Weights of a small GPT-style language model, trained from scratch on English Wikipedia.
Size: 11 layers, width 224, 4 heads of 64, MLP 576 SwiGLU, vocabulary 4096, 8.62M parameters.
MLP neurons of a small language model. Each row is named by its layer, matrix (down: output weights) and neuron, and shows model dimensions 96-191. Each number is 500 + 40 x the weight over its row's rms, rounded and kept within 0 to 999. Numbers have three digits each. A neuron's up and down rows have the sign that makes its largest values positive.
After each neuron's rows, "fires before" lists the tokens most often just after its 100 highest values on Wikipedia text that the model never trained on. A number after a token or word is its count.

L3.down381:550477488494564532611553546527478506459495550486539498515532571523509539491470465510466459491467532497521515517493482492500528535554455470516510460514458529530572510566483449519466423542448467522476454446529456460553510581457440479493521476486527517549439455482514462526493540524396490474
fires before: "d" 9, "r" 9, "t" 9, "tt" 9, ".S" 8, "C" 7

L8.down542:462423480450470551477553509500488546465575575485533555490480560446377439519447529542518479485427495494541495497558492556555539455500534535502516518550474520503478543476504496435533464488546529539417508535466460474466514470546435465475513478484455524460494487504469457487580501549440483400
fires before: " to" 24, " for" 13, " by" 9, " as" 9, " in" 6, "," 6

L4.down171:466455465529481471410457512523466511475499497576530483519483486522460547548496537494464517515449563518466481522576529512496486487497521490465536481453516436512443501512538524490513443482458486492482535464515530495459515512586557501504506539529540491364529395543554455479491487482511484456
fires before: "\n" 16, "," 16, " |" 14, "." 9, ")" 6, " (" 6

L8.down528:467455506546498468353573525580549476504487505392480480586499503539463521520569468473552489508480509461525461541530558496497460462562519499484535512431522487478543484495484541501456530439515469497529437467432475583523515457449539519462580507527527523430515503480565511581520459448507476512
fires before: " " 57, "ional" 5, "ions" 5, "ature" 4

L3.down452:495531518533506525415493489524462418501531438505421527457491487502489520494421561552548525518494475513521499461468460507407520550497435467561554509563528571464526496556484561564495411503509453473473542568504535588584560520485508482488486482505511565514461443474531507458549577491467451407
fires before: " of" 41, "," 5, "ate" 5, "hen" 4, "iro" 4

L6.down348:563464416558497541495459528564462495551571461536488485480444499484476473592514561519478488480514486462540578451520489485470448540494476473513488523430539523492456492501465477531554562424537530514441495504556507489577495516592527456511487520553426538537553509508490531567524484471538557486
fires before: " " 74, "," 12, " –" 8

L3.down35:416493557464538527453497542503497515448546463502491551531468581471538565573577464528476511522540545529487474553516555521574557506537549481516512549471462523541437573500609511451478411474486506564499472491455508450468549502495469465553524527503577438479505510482485501520471447603444466477
fires before: " " 42, " the" 17, " this" 4

L8.down193:506480510445478492565474477474469483517485541537545554512457496469480464508543515469448468523469476452484545473497552526446514441495533490534553599482452482421504484474547543540483495464574489490489497500499509568408486450526456457467444460448509481339512527455446434457467508487495558471
fires before: " to" 32, " out" 8, " into" 5, " back" 4, " from" 4

L8.down164:477482480515503511411506502486465482491498567502500507392494489478471548499421523552461524527482455489465497510474503538531486558487492512482440439492458477494401538424451505402499538526454511534473439509525490502369530468493549529530503440429497404621536526558567526545525492523474492483
fires before: "s" 66

L8.down95:535522441524491497245491509486484484463500517491476460485516490507489516504433540501516500542491530445494531526525461482485502499520449525497513440458485455507524527491519506483476464528506467465486526490511533501574607491480512510476507507505533494379484487509503459511527474480478491470
fires before: "==" 27, "===" 13, "The" 11, "In" 8, "R" 5